config.toml
d_model = 192
n_head = 6
d_mlp = 512
activation = "swiglu"
norm = "rmsnorm"
norm_eps = 1e-05
positions = "rope"
attn_scale = 0.177
tie_embeddings = false
optimizer = "adamw"
weight_decay = 0.019
lr_head = 0.00794
seq_len = 384
z_loss = 0.0001
MLP neurons of a small language model. Each row is named by its layer, matrix (gate and up: input weights) and neuron, and shows model dimensions 16-111. Each number is 128 + 32 x the weight over its row's rms, rounded and kept within 0 to 255. A neuron's up and down rows have the sign that makes its largest values positive.
After each neuron's rows, "fires on" lists the tokens most often at its 100 highest values on Wikipedia text that the model never trained on. A number after a token or word is its count.

L5.gate250 [ 59  96  88  98 148  69 164 141 173 145 123  66 108 117 175 142 170 145  80 152 167 113 128 121  88 155  93 190  79 147 132 161  96 152 172 151  62 110 116 190 164 188  99 158 102 145 137 100 123 116 125 143 123 148 171 109 117 121 103 136  98 173 128 166 113  76 109 151 137 116  98 122 105  91 134 184 119 130  75 126 127  97  85 147 127 158 176 110 140 166 113  92  83 118 157 105]
L5.up250 [ 65 131  72 238 160 112  85 159 104 161 139  94 103 102 112 168 175 132 128 116 136 140 105  68  99 183 178 154 134 185  79 142 194 121 151  56  99  92 117 131 147 112 117 104 129 146 143 166 114  99 138 153  95 186 166  83 142  78 141 146 136 116  61  95 192 194 109 163  96 144 141 146  75 132 109  87 120 118 136 173 146 127  91 128  69  97 115 124 137 147 155 128 138 118 133  68]
fires on: "it" 14, "he" 11, "ig" 10, "g" 9, "r" 5, "sum" 5

L7.gate412 [129 110  73 138 141 115 182  76 166 142 115 129 152  84 119 113 106 188 144 142 119 131 154 135 145 129 151 132  95 131 157 118  90 162 117 125  57 177 152 138  93  89 149  79 157 203  97 110 150 123 150 115 160 124 144 159  93 191 125 132 127 183 127 122  96  88 143 116 188 157 154 118  88 148 196 191 136 126  97 157  82 133  89 103 159 146 159 156 137 164  93 211 160 145 182 127]
L7.up412 [172 158 132  97 131  92 173 150 173 142 149 108 124 101 152  70 129 170 147 159  90  73 118 130 145 125  62  93 128 126  76 123 121 114 138 171 100  66 182 104 159 111 134  77 127  70 118 132 103 157 186 140  72  94 140 182 138 130 127 108 133  96 103 150 182 170 143 120 164 163 130 108  83  72 139 153  84 101 114 101 176 113 154 151  98 105 145 182 129 139  92 166 140 144 137  95]
fires on: " |" 27, "3" 15, "0" 15, "4" 10, "2" 8

L6.gate0 [101  69  85 127 119  87 158 138 148  73  19 120 136 102 176 110 160 161 124 198 134 141 135 201  88 113 142 131  71 133 153 104  60 179 166 161  90 134 152 111 154 104  54 106  90 127 157 205 171  72 176 166 139 135 133 136 126 147 112  94 183  99 126 136  84 114 101 154  97 167 161 152  73 132 143 149  86 128  80 145 126 111 121  77 157  69 157 137 139  91  83 149 127 154 159 112]
L6.up0 [ 74 117  79 130 186 106  88 131 164 107  25 168  93 106 134 105 143 153  90 120 130  83 133 125 129 137 140 137 107 135 127  88 127 148  87 176 122 112 135 104 110  76 114 113 114 172 108 106 101  91 222 134 136 160 155 119 144 149 102 110 168 178  54 118 142 160  93 122 138 165 126  98  88 141  80 159 107 153 127 185 148 142 157 101 148 154 132 135  95  87 160 116 141 118 133 124]
fires on: "g" 36, "m" 30, "ar" 8, "al" 7, "r" 6, "or" 5

L7.gate387 [145 103 168 159  97  83 147 138  98  71  89 132 143 120  85 139  99 160 177 164 179 140 139 161 123  93 174 161  86 112 158 125  96 139 118 153  95 203 118 175 108 174  98  84  90 146 147 149 132  49 147 158  97 125 109 171 121 111 142 130 119 115 151 119  78 139 180 141 157 138 173 200  91 162 110 158 163 141 127 165 117 160 144 116 153 118 144 162 177 111  83 149 191  77 149 130]
L7.up387 [ 74  46 189  82 168  82  93 146 140 101 147 110 129  93 113 131 111 194 168 138 106 107 121 104 174 103 134  99 145 126 141 116  53 180 105 170 134 147 127 137 116 117 104 143  88 126 122  63 110  75 137 165 131 166 131 143 108 103 127 141  99 110 143  91 142  94 115 134 157 147 149 153  37 149 107 168 114 117 119 131 198 123 135 159 156 159 140 128 112 161 127 126 150 139 133 116]
fires on: "n" 20, "a" 12, " Santa" 9, " life" 9, " Ga" 9, "i" 7

L8.gate463 [112 173  80  70 147 143 173 108 104  66 114 108 124  80 111  89 126 188 122 162 142 172  84 189 119 161 133 122  70 166 169 125 142 188 134  94 176 191 105 172 160 155 163 141 172 176 128 136 112 145 158 133 185 112 134 176  60 181 149  55 186 125 121 104 112 107 180 147 120 176 108  91 129 155 119 163 162 190 122 110 153 125 106  99  94 116 151 173 147 150 107 165  91 140 127 188]
L8.up463 [120 171 128  99 150 154 177 146 104 103 121 117 170 140 109 148 141  90 156 119 126 122 157 185  94 112  98 115 114 160 131 160 183 124  62  97 159 183  84 108 111 175 141 176 137 124 141  80 106 154 160  91 157 102 107 182  88 155 170 111  84 108 147 117 152 143 136  65 124 174 139  90 164 122 146 151 162 136 158 145 109  96 175 113 129 129  54 162 152 152 139 151  60 130  87 146]
fires on: " |" 25, "," 19, " as" 9, " for" 9, " out" 5, " (" 4

L8.gate308 [119 118 145 131 124 155 122 132 150 125  88  87 114 108 106  54 122 175  87 163 140 143 119 148 108 144 181 157 103 164 144 140  82 119 119 132 125 148 159 161 142 152  63 173 101 185  76 178 147 139 161 146 240  72 171 121 118 151 199 115 149 139 125  98 117 137 153 121 137 149 154 121  97 165 183 185 114 138 113 154 126 117 125 147 178 100 196 158 155 180  87 152 116 117 155 128]
L8.up308 [175 178 154 151 105 176 152 170 126 134 136 193 144 102 135  99 111  71 134 112 173 112 128 127  99  90  99 156 132 141 154 169 171 160 117 103 142 159 107 151 108  80 108 176 138  95  55 178 100 171 107 155  99 105 134 141 131 125 198  94 119 112 116 179 148 116 182 207 191 104 137 100 168 100 125  99 185 148 119 110 193 169 215 142 124 150 137 155 115 170 132 166 101 138 129 160]
fires on: " |" 48, ":" 28, "-" 15, "," 5

L6.gate47 [103 156 149  97 132 134 182 129 110 130 148 159 127  84 177 161 122 104 139 116 181 151 118 162 117 191 207 137 145 133 144 153 132 182  97 183 121 184 125 107 139 132 209 111 161 161 166 133  86 114 162  81 144 145 104 186 107 125 126 141 115 139 203 120 126 128 130 134 145 113 123 115 112 125 118 128 157 140 102 169  76  77 145 122 129 139 158 111 181  99  92 198 150 103 154 215]
L6.up47 [ 87 145 129 135  71 167 133 165 105  40  92  85  94 129 157 117 160  84  72 177 131 119 174 143 141 136 133  98 133 137 162 154 138 120 118 125 118 179 126 137 119 128 108 158 122 107 131 122 106  93 157 107 149 154  81 184 140  94 174 152 152 120 116 159 187 141 154 145 116 121 194 147 159  94 165 180 187 126 140 163 111  89 101  96 125  82 141 113  88  84 155 156 155  96 135 122]
fires on: "ing" 22, " to" 20, " over" 5, " against" 4, " of" 4

L5.gate452 [116  76 154 129 144 111 144  84 169 167  79  92 138  85 117 146  83 118 133 200 136 137 134 113 125 108 127  95 105  74 168 134 112  89  85 108 153  99 109  97 182  95 103  83 115 131 149 116 122  94 133 184 177  48 101 124  92 137  91 150 173  90  88  61 163  99  95 173  90 186 148 127 162  93 114 101 128  85 136  73 137  90 111 142 176 144 158 163 110 147  81 198 156  85 130  76]
L5.up452 [114  97 151 137 131  98 138 109 115 144 131 122  84 120 143  63  98 130 170 118 134 148 132 124 161 122  97 144 111 123 186  39 116  77 136 139 139 132 141 144 147 174 182 135 165 161 148 122 120 100 189 141 168  66  88 120  74  85 159 124 133 106 118  94 203  75 138 153 165 134 166 157 150 135 144 150  48 124 163 113  62 126 130 178  91 150 159 149  83 103 143 138 158 109 170 104]
fires on: "0" 41, " such" 38, "O" 18

L8.gate487 [ 86 163 131 155 157 183 113  66 137 109 111 127 105 113 117  80 145 142 108 177 159 127 138 148  94 123 153 143  71 205  96 132 100 210 137 132 107 132 140 161  84  61  93 165 125 106 117 154 177 121 154 175 142  93 184 156 136 172 145  78 148 161  84  55 120 117 158 130 142 125  53 164 134 126 140 153 163 164  95  89 159 105 106 120 127  87 151 153 131 129 130 137  91 120 141 151]
L8.up487 [131 111 141 162 121 173 133 102 152 138 152 175  88 149 129 127 140 122 153 129 166 151 106 124 122 146 115 143 141 135 114 147 124 191 128 162 162  84 190 158 117 107 153 143 130  86 106 133 176 144 174 152  68  80 144 125 147 108 204  81 141 120  71  95 142 158 113 118 185 150 107 112 173 107 121 144 166 152 152  88 140  74 144 163 159 112 157 168 160 117 136 139 110 144 125 110]
fires on: ":" 80, " as" 9

L6.gate133 [ 96 116 185 126 119 105 199 163 124 102 132 137 120  45  70 112 179 126 129 104 174 120 126 120 120 168 159 175 117 105 137 154 109 143 150  75 125 165 102 156 107 135  90 153 101  93 193 133  95  99 157 141 195 112  97 177 138  95 108  90 128 151 156 148 110  65 175 120  74 126 113 115 154  92 146 130  95 172 114 129 180  63 165 108 120  96  88 154 119 171 129 131 109 102 147 149]
L6.up133 [138 133 134  95  87 134 164 183 138  68  83 164 127 135 110 174  91 140 137 155 160 158  75 142 164 108 130 134 110 106 182 151 180 120  78 161 157  69 122 162 133 119 143 127  94 117 162 126 143 107  48 145 155 119 151 149 146 116 146 121 161  95 130 141 120  87 113 137 125 159 132 118 154 102  74 103 127 134 123 131 146 162 187  91 141 122 102 134 171 113 141 122 138 204 118  86]
fires on: " San" 21, "|" 19, " in" 13, " |" 10, " Santa" 9, " George" 8

L7.gate501 [ 95  82 137 169 132 123  85 158 169 116 125 111 102 122 149 114  75 123 115 147 135 148 115 119 126 182 150 146 138 117 140 166 135 126  72 121 182  93 135 133 163 151 108  92 154 148 171 173  46 120 101 111 183 164  89 135 142 145 114 122 144 142 126 137 158  89 111 115 126 145 132  82 111 126  90 208 102 112 130  67 162  90 141 142 138 146 138 135 127 167 138 170 129 134 146  61]
L7.up501 [132  99 145 152 147 134 133 105 155 113  91 116 141 190 130 199 138 122 175 116 148  62 124 161 120 138 106 100 125 147 164  13 127 100 112 104 142  72 103 140 153  94  83 136 106 122 135  89 106 161 183  94 136 127  65 135 117 103 167  96 122 144  89 107 108 102  43 121 133 156 146  91 188 134 146 141 102 148 161  78 121 131 161 107 149 111  89 134 151 124 213  61  99 184 119 109]
fires on: " |" 21, "1" 18, " called" 9, "," 9, "0" 7, "---|---|---|---|" 4

L5.gate231 [118 105 142 136  86 146 162 190  89 169 116 112 183 111 123 101 108 156 105 124  97 160 110 197 111 157 177 126 115 107 145  80  87 154 126 132 105 128 108 193 125 184 162 112 146 125 176 122 126 150 128  92 142 152 118  94 123 166  89  94 118  98 122 117 135  77 131 130 138 127 171 183 115  83 185 145 136 119 103 144 132  74 173 118 104 125 127 140 128 109 131 167 107 185 189 140]
L5.up231 [ 87  69 178 113 151 124 149 158  65 114  89 110 134 100 131 111  86 100  99 109 148 116 128 114 127 135 152 137 155  85 157 127 144 140 179  91 143 136 123 161  71 146 106 116 137 117 141  88  84  50 165 121 149 117  76 156 164 123 138  51 114 183 107 172 140 105 176  72 121 158 138 106 146 137 117 118 169 133 142 217 118  71 122 100 102  97 142 178 156  97 178 122 148 116 145 164]
fires on: " on" 61, "On" 21, " On" 18

L5.gate66 [ 90 112 157 105 145  96 150 140 127 112 106 118 155 123 100 142 137 143  99 131 183 181 182 151 108 151 130 150 108 129  95 122  44 133 172 150 128 165 143 183 153 134 107 132 131 183 101 159  87 143 142 120 153 116  97 171 102 141 144  55 113 150 151  75  98  77 185 101 161 188 121 118 149  94 128 175 176 144 101 134 118  68  51 140 128 153 131 138 146  90 142 126 121  77 179 177]
L5.up66 [123 132 143 115  99 127 169 174 114 149 130 112 165 159  84 145 138 118  93  93 178 127 150 163 138 148  51 109 167  93 102  48  81 131 169 125 104 116 138 166 111 114  96 182 128 163  90  98 105 135 149 104 128 137  86 156 137 106 135  69  68 139 115  92 137 137 134 120 109 126  84 120 164 114 137 152 148 124 138 105  64 115 116 144  78 190  84 148 171  87 207 122  97  46 133 169]
fires on: " the" 29, " in" 20, " from" 14, "," 9, " on" 5, " and" 4

L8.gate321 [121  97 155 121 136 152 193 106 136 143 113 131 126  90 148 134 173 114  76 119 141  83 141 150  97 160 162 173  58 169 122 169 115 121 144 106 118 145  98 143 127  92 158 156 115 114 142 131  31  75 177 179 231 114 101 112  69 164 165  89 139 148 122 129 134 124 100 135 145 155 150 166  94  90 157 158 136 101 127 198 133 132 174 124 174  93 120  81 167 129 104 114 138 115 120  79]
L8.up321 [124  86 111 120 170 151 126 123 153 123 108 130  80 125 157 132 142 103  95 119 136 106 101 166  51 108 101 134  60 132  73 197 122 109 145 117 126  87 158 108 159 108 165 172 130 171 149 129  91 113 187 234 165 131 143 150  22 133 165 103 164 104 127 179 157 141 130 102 165 117 128 147 127 131 129 124 112 104 114 106 105 139 137 138 141  52  97 135  97 106 139 112 121  70 131 113]
fires on: "ed" 33, "d" 13, "s" 7, " described" 4, " met" 4

L6.gate404 [ 82 116 164 126  38 130 173 135 153 108  89 125 154 125 152 120 130 120 154 168 166 161 148 143 101 151 148 138 157 154 130 154  34 163 167 149 117 125 118 135 164 171 113 104 136 144 122 174 163  61  91 148  95 137 117 153 118 128  91 103 144  81 147 152 132  59 110 152  93 173 116 118  84 158 107 138 118 147 124 183 104 120  78 100 141 121 166  78 158 125 141 161 220  77 163 143]
L6.up404 [ 79  85 174 101 165  73 145 198 187 123 126 133  97  91 156 127 119  90 123 142 206  65 103 118 101 138 108 136 135 154 126 124  77 183 163 115 148 140 124 117 144 142  70 105  98 109 148  80 104 139  94 141 115 142  57 171 141 171 119 149 149 146 152 141 136 125 113 123 101 145  94  67 119 135 112 139 122 103 117 120 104 118  91  89 147 150 128 171 133 165  27 166 103 103 100 138]
fires on: "a" 25, "i" 14, "ili" 8, " Wa" 8, "ti" 7, "ari" 6

L6.gate147 [145 114 164 176 124 155 127 107 157 153 111 162  81  99 180 123  92 125 112 107 115 108 131 127 111 117 184 123 113 162 170 147 106 144  73 131 126 137 161 157 183 139 123 174 118 142  94 141  86 146  81 115 140  99  88 114  70 174 138 133 145 156 123  56 112 116 148  94 127 109 146 181  76 150 114 170  91  96 121 142 149  69 149  99 202 145 186 154  55 115  64 161 195 128 152 136]
L6.up147 [109  96 144 182 143 150 134 171 151 154 112 110 116 110 190 164 113 109  79 166  98  93 139  97  92 118 116 113  80 169 148 122 157 132 114 121 127 138  96 126 188 166 124 166  92 181 119 114  74 176 103 135 151 148 106  77 122 138 140 145 165 164 134  59 135 139 168  81  95 133 135 136 111 132 117 168 121  89 150 144 128  64 119  71 142 127 183 147  68 161 124 103 185 141 133 117]
fires on: "," 92, "%" 7

L7.gate310 [162 112 151 142 152 133 118 157 160 183 164 181 141 116 151 108 147 153 145 109 125 110 143 114  92 173 153 201 110 181  63  94 104 122 168 167 164 104 193 137 164 120 167 135 141 101 118 126  74 137 117 145  85 108 135 125  97 140 108  95 121  61 146 124 121 166 109 177 149 144 137 108 144 113 131  94 144 125 113  82 154 146 140 135 100  80 180 166 117 194  72 108 118  96 147 115]
L7.up310 [159  83 154 151 141 118  80 147 155 164 157 174 133 132 135 106 101 143 135 148 105 110 136 142  99 182 116 177 125 159  66  79 112 157 138 152 162 108 155 124 171 125 160 169 177 111 109 111  71 157 100 114  78 123 140  96 110 119  71 106 110  90 146 141 128 187 122 165 149 135 134  81 159 146 127  97 161 137 102  86 148 140 141 151  75 100 162 143 113 199 126  48 127  90 128 115]
fires on: " |" 68, " Episode" 5, "\n" 5, "limit" 4

L6.gate27 [136 163 137 149 144 141 171 127 125  60 120 102 167 116  96 121 136 157 125 123 126 141 138 144 108 149 136 123 109 141 151 201 136 146 123  93 151 171 110 196 153 124  53  96 125 115 192 147 168  95 161  96 170 111 153 139 149 151 134 109 179 139 132 143  78 146 167  96  92 125 179 211 122 182 106 117 150 185 105 125 147 161  93 145 186 105  92 131 158 125 132 167 125 135 143 132]
L6.up27 [144 145 125 111 114 118 182 155 151 136  71 117 116 104 154  88 132  66 151 219 138  51 141  91 159 160 111 130 151 133 140 111  99 120 105 122 106  78 121 158 136 102  59 132 129  61 109 161 124 169 153 133 142 121 139 190 132 115 116  96 126  76 133 149 145 193 118 157 130 193 147  92 152  99 116 156  98 180 144 131 176 134 149 109 184 115 102 143  85 144  92 158 117 156 129 110]
fires on: " |" 96

L6.gate408 [ 91 137 102 159 157 102 163 110 122  80 123 104 130 132 103  99  85 164 150 181 171 111 145  99 147  98 142 114 117 191 149 151 100 212 128  86 165 222 173 203 141 107 107  92 118 159 177 164 116 140 172 123 172  99 121 167 125 142 160  82 233 142  90  86  59 105 188  58 115 129 148 187 146 142 174 138 114 180 119 105 159 106 128  82 143  92 139 158  88 153 135 142 132 114 157 165]
L6.up408 [150 171 107 108 166 126 206 151 189  87 140 173 170 146  99 125 153  76 109 151 157 132 103  86 140 134 116 127 150 107  86 113 141 149 148 117 193 184 152 161 111  68  82 168 111  84 168 139 136 158 154  90 138 118  91 179 139 140 135 157 136 106  91  79  84  91 118  87 123  91 111 108 185 154  47 150 168 180 152 127 192 130 168 141 100 141 127 183 111 204 130  93  86 131 129 139]
fires on: " |" 90, "|" 9

L5.gate138 [ 51 143  86 116 128 138 180  99 141  93  86 147 149 129  69  66  96 113 142 208 167 144 114 122  79 163 178 105 105  99 104 177 127 207 156 122 115 195 154 113 155 113 151  87 199 155 101 185 165 154 198 150 146  83 110 142 124 128 104 110 156 133 103 123 110  76 144  94 137 171 131 120 130 177 202 144 112 106 122 123 172 101  69  81 186  73 145 159 141 150 122 122 104 109 128 171]
L5.up138 [ 56 134 158 115 159 150 160  95 122  52 123 155 122 149 116 141  99  86 149 117 137 154 147 117 117 145 164 124 173  94 129 142 179 220 131 167 175 178 110 133 176 157 188 107 169 103 131 142 135 155 139 108 145  98  81 191 118  91 117 124 110 134 150 159 133 175 147 108 173 195 147 180 137 133 112  75 198  81 122 152 149  66 134  80 119 132 128 153 154  91  87 131 147 106 143 180]
fires on: " as" 53, " with" 18, "'" 6, "," 4, " |" 4, " for" 4

L7.gate366 [118 172  85 155 140 156 130 128 134  76 104  82  98 142 130 110  84 150 130 185 100 110 144 166 135 137 112  93  94 198 143 188 134 156 142 132 167  92 135 140  92 138 177 155 149 157 103 128 230 122 133 159 130 111 129 102 127 137 199  65 121 110  44  62 118 183 145 135 128 157  61 178 129  73 182 109 131 170 118 120 169 138  80  83  90 103 107 129 137 138 137  85 127 113 142 179]
L7.up366 [140 124 152  25 195 180 122 150 142 169 121  90 151 126 162 115  85 146 133 124 118 173 105 151 133 147  78  99  89 128 198 142  85 102 118 131 155 128 156 111 160 139 119 127 129 137 218 110  97 213 157  94 112 115 107 151 106 185 163 141 134 144 139 142  86 117 184 126 154 123 168  66 140  54 154 126 142 156 134  87 176 103 117 151 131 136 160 186 120 168  98 121  76 115  90 152]
fires on: " as" 19, " were" 13, ":" 12, "-" 12, " was" 11, " by" 6

L7.gate425 [ 74 212 117 100 106 167 181 128 165 176 111 129  95  68 111 150  76 112 156 139 163 155  91 167 105  75 182 139 109 156  93 140 115 165 194 213 128 121 128 131  92 109 162 162 124 118 129 146 186  77 122 109 163  80 140 143 110 139 211  84 178 181  92  96 113 137 107 155 181 116  96 100 139 112 149  96 160 142 115 123 129 100 110 110 142  25 117 168 156 129 102 172 105 186 180 134]
L7.up425 [123 157  99 108 136 140 173  78  87  99 146  84 106  82 175 149 171 110 147 169 137 132 142 134 160 169 129  95 163  91 146 109 153 112 147  82 109 217  83 124 208 153 167  84  83 133 159 138 107  83 135  99 149 127  78 129 111 144 146  98 142 139 105 139 130 139 213 159 106 146 181 128 173 138 139 114 135 152 138 176 126  89 122  99 122 118 116 154 111 104  99 190 130 152 113 107]
fires on: " to" 55, " of" 19, " |" 6, " or" 4, " in" 4, " had" 4

L6.gate191 [ 68  95 152 146 171 189 103 120 141 103  77 128 159  90 134 104  55 130  87 108 130 126 162 125  74  88 222 149  84 115 177 126  92 127 111 187 146 207 110 148 134  97 149 158 156 108  98 112 139 166 134 106 150  96 139 157  91 135 136 145 194 116  94  45 174 131 120 101 145 143 104 119  46 113 184 182 154 153 127  80 158 109 117 114 161 155 163 151  92 112  81 232 162 108 150 163]
L6.up191 [150  93  70 111 103 132  98 125 163 150 131 148 104 152 163 141  86 147  90 118 145 117 169 148  87  80 144 131  54 134  88 162 124  86 107 126 125 155 192 141 102 129 144 191 119 210  79 138  87 130 121 203  96  89 115  67 119 152 128 140 128 183 102  82 141  84 128 141 107 166 103 108 135 128 105 155  88 118 145 134 121 120 116 154 109 119 177 150  71  86 112 151 133 121 128 123]
fires on: "," 95

L8.gate354 [162 192  89 147  95  65 148 110 127  96 129  87 179 141 120 122 112 165 164 152 172 155 167 146 125 135 160 128  77 158 130 129 104 145 161 135  92 197 131 212 110 196  78 105  73 141 161 158 131 104 148 125 147 135  96 163 155 154 186  96 154 101 117 108  40  78 182 160 122 126 164 121  95 139 113 168 126 151 134 180 122 116 126 112 166  69 166 156 168  85 125 147  53 128 142 182]
L8.up354 [151  48 167 121 101  53 111 117 101  58 148 123 145 115 130 154 157  10  98 179 124  80  83 112 120 107 125 121 107  92 177  80 205 147 133 110 116 114 119 148 145 155 151  87 120  81 106 103 111 108 152  84 116 120  48 153 166  70 143 142 107 131  69 152 167  91 114  75 101 146 111 159 135 103 137 166  34 114 146 123 116 120 152  94 110 109 108 140 127 118 163 127 132 142 124 118]
fires on: " since" 18, " on" 9, "day" 7, "ly" 6, "Early" 6, "On" 5

L6.gate418 [133 121 127 174 134 168 154 104  88 100 141 134  95 103 184 129 162 105 117 153 151 132 132 182 104 167 101 104 104 122 128 160 104 101 156 116  56 115 120 134  98 130 137 180 142 120 209 175 131 101 110 116 201 109 131 105 105 128 115 103 143 137 137 159  61 150 197 188 112 126 148 136 126 135 168 110 105 200 112  96  67 122 175 118 144  90  92  96  87 152 110 115 141 160 147 119]
L6.up418 [ 77 131 162  95 126  95 148 117 135 167 144 116  73 100  91 139 126 173 130 136 167  81  96  68 130  77  94 183 154 144 153 157 151 112 104 150 134 160 162 119  47 193 147  90 133 176 120 200 113 161 155 179 143 132  78 114  86 135 133 111 124 103 163  91 174 106 139 113 165  78 143 108 167 115 141 149 117 126 112 118 128 132 138  80 115 110  94 104 110 158 117 136 166  67 152 116]
fires on: "s" 71, "rs" 4

L7.gate144 [148 144  75 103 134 125 172 137 137 115 142 137 118 140 120  63 121 165 165 195 148 137 124 144 184  92 118 115 135 150 133 167 138 131 129 108 123 158 147 145  75  60  80 108 136 123 130 190 137 153 146 100 131  39  84 136 112 184 144 117 130 104 101 137 103 138 171 214 137 187 164 126 118 144 109  99 112 167 103 145 210 177 103 127 156 118 119 154 170 200 113 148 104  82 129 137]
L7.up144 [180 127 154 139 168 146 158 148 147 133 155 140  91  67 118 117 142  93  99 157 122 132  84 123 123 132 148 155 127 123 170 176 136 121 106 129 104 120 126 105 128  89 135 143 130 106 191 166 132 144 153 139 132 110 148 172 155  95 138 165 158 138  95  55 146 197 117  80 127  78  91  79 102  62  59 117 100 109  87 125 200  78 159 138 123 141 106 137 110 166  85 155 117 140 137 102]
fires on: " |" 42, "1" 11, "3" 8, "8" 6, "7" 6

L8.gate457 [120 182 113 113 122 162 113 155 174 147 168 152 102 111 126  98 148 135 174 119 198 181 197 100 109 105 180 147 114 171 109 151 155 120 181 161 121 153 168 159 193  63 150 114 138 116 133 109 111 166 173 121 125 151 114 127  71 136 139  92 131  78 145 101 146 123 116 148 168 116  91 139 150  87 190 106 152 167 106 192 182  83 158  78 140 130 121 139 109 126  85 152 121 127 167 126]
L8.up457 [120 150  53  68 160 116 122 170 183 149 193 139 102  95 118 118 153 115 113 195 125 154 128  73 141 166 155 128 163 156 113 148 152 150 181 158 129 211 142 122 183  77 187  90 178 156 113 125 150 171 178  70 125 114 122  97 133 120 140 109 139  97 167 126 102  99 132 147 182 140 139 157 175  59 151 106 143 168  97 119 136  41 136 122 125 111 111 162 125 161  65 166 124 153 142  76]
fires on: "/" 23, " |" 19, "\n" 17, "." 10, "nov" 4

L6.gate209 [105 135 114 132 152 128 207 129 115 106  53  98 117  37 181 152 183 135 198 127 149 156 141 181  83 134 108 106  94 174 145 106 131 120 133 155 126 180 122 137 148 120 147 122 127 125 213 119  94 127 123 128 133 120  97 138  52 139 157  64 195 134 160 161 126 118 172 162 134 156 132 109 118  88 118 108 171 190 102 123 160  73 113 133 160  79 148  93  86 137  98 111  85  99 147 139]
L6.up209 [123 132 157 111 123 144 134 100 130 162 163 130 122 134 174 128 106  65 162 153 188 149 162 130 148 149 114 100 145 130 129 142 149 111  79 142 131 193 136 134  82 153 159 117 112 159 171 105  80 138 171  79  99  93  59 123 132 113 171 139 166 118  81 171 165 142 141 158 243 123 149 186 141 127 125 105 110 145 151 130  75  16 172 151 133 107 127 137 100 130 112 114 106 102 124 139]
fires on: "s" 20, " reported" 8, " decided" 8, " said" 8, " revealed" 6, " stated" 6

L7.gate448 [130 127 154 151 121  99 109 152 172  83 153 182 175  99  98 115 160 165 160 139 151 166 229 168 138  94 189 131 138 117 142 161  69 167 152 113 130 171 114 170 142 141  82  74  95 127 139 170 130 140 152 119 191  81  67 140 146 145 134  91 119  86  90 128 150 154 123 130 121 135  69 182 151 101 150 117 123 158 131 164 123 146 145 115 172 180 143 154  74 143  98 194 110  77 135 109]
L7.up448 [155 131 111 131 174 173  93 128 142 114 198 145  81  59  57 122 109 140 134 146 141 139 130 138 132  49  96 156 139 166 119 107 103 110  76 126 127 118 194 125  65 100  93  95 107  84 121 132  89 125  99  78 104 124 127 138  95 116 158  76 121  96 135 130 114 126 131 124 140 157  96  99 136 111 117  88 125 196 121 116 163 112 127 174 153 134 125 177  95 171  82 130 119 136 140 108]
fires on: " |" 68, ";" 12, "en" 8, "al" 8

L5.gate6 [169 166 155  37 111 106 152 141 108 215 121 151  78 112 157  72  86 120 128 111 208 164  95 118  79  90 114 163 119  71 157 108 155 109 157  96  97 134 137 133 126 149 145 137 141 151 138 129 103  89 148 153 135  95 111 195 111 118 162 164 140 136 122 162 159  82  98 118 154 144  81 143 132 125 110 126 128  61 145  91  82 121 107 180 139  86 168 141 157 100 108 165 172  85 141  67]
L5.up6 [144 107 157  65 114 165 144  62  62 152 125 135  66  66 172  88  85  98 143 171 162 156 109 121 138  81 119 125  93 109 153 173 151  85 145  99 106 115 146 112 112 116 123 147 139 118 129 144 139  31 153 154 152 151 141 153 126 125 136 142 144  95 102 122 178 129 151 184 142 167  93 188 120 117 163 104  79  81 135 121 116  86 155 179 135  65 165 114 101  82 115 213 184  90 165  74]
fires on: "ia" 28, "tra" 16, " http" 5, "gra" 5, "0" 4, " contribut" 4

L8.gate181 [128 138 133 140 143 151 176 113 104  85 138  99 109 114 110 137 107 168 125 103 190 141 151 125  81 170  93 114  93 124 128 192  87 108 131  70  88 167 146 125  77 108 135 136 178 109 163 131 114 122 158 133 196 151  92 155  41 158 186  97 173 114 167 141  80  90 137 119 103  96 128 138 138  94 132 124  72 100 115 160 124  89 120 136 169  91 106 124 167 182 155  86 119  76 141 119]
L8.up181 [162 119 156 143 154 131 112 151 154 180 159 119  99 142 172 133 157 179 170 112 173  97 138 155 113 156 125 145 162  71 126 198 169 124 126 135  84 141 111 145 100 136 100 158 123 116 196 148 122 133 201 154 112  74  99 161 134  98  67 116 141 157 164 158 112 145 122 106 180  77 174 104 104 116  72 102 144  88 157 115 123 151 193 110 129 109  61 152  96 159 156  96 118  46 140  77]
fires on: "ed" 52, "s" 14, "d" 13

L7.gate167 [110 127  80 115  97 115 180  94 111 141  77 126  94 137 120 111 116 212 118 143 146 115 151 164  68 162 116 134  73 132 154  74 117 137 153 118 113 130 164 136  74 114 127 152 140 117 157 161 121 103 188 130 181 157  86 166  91 146 203  75 178 148  65 107  86  39 131 137 112 173  96 208 121 104  82 135 122 159  87 113  90 118  75 135 117 131 118 122 151  95 106 172 112 100 180 159]
L7.up167 [ 81 147 176 132  98  48 199 171 116 151  98 125 162 201 108  82 122 131 107 185 154  95 162 134 126 129 113 108 106 134 170  86 172 122 169 111 172 136 122 136 100 150  93 161 134 125 185 139 118 125 188 110 178 203 114 147 111 135 186  89 143 137 128 157  63 128 150  94  98 145  82 139 153 115 122 164 158 145 143  88 165 133  73  91  94  97  74 139 155 224 154 153 115 100 111 182]
fires on: " in" 66, "," 22, " on" 5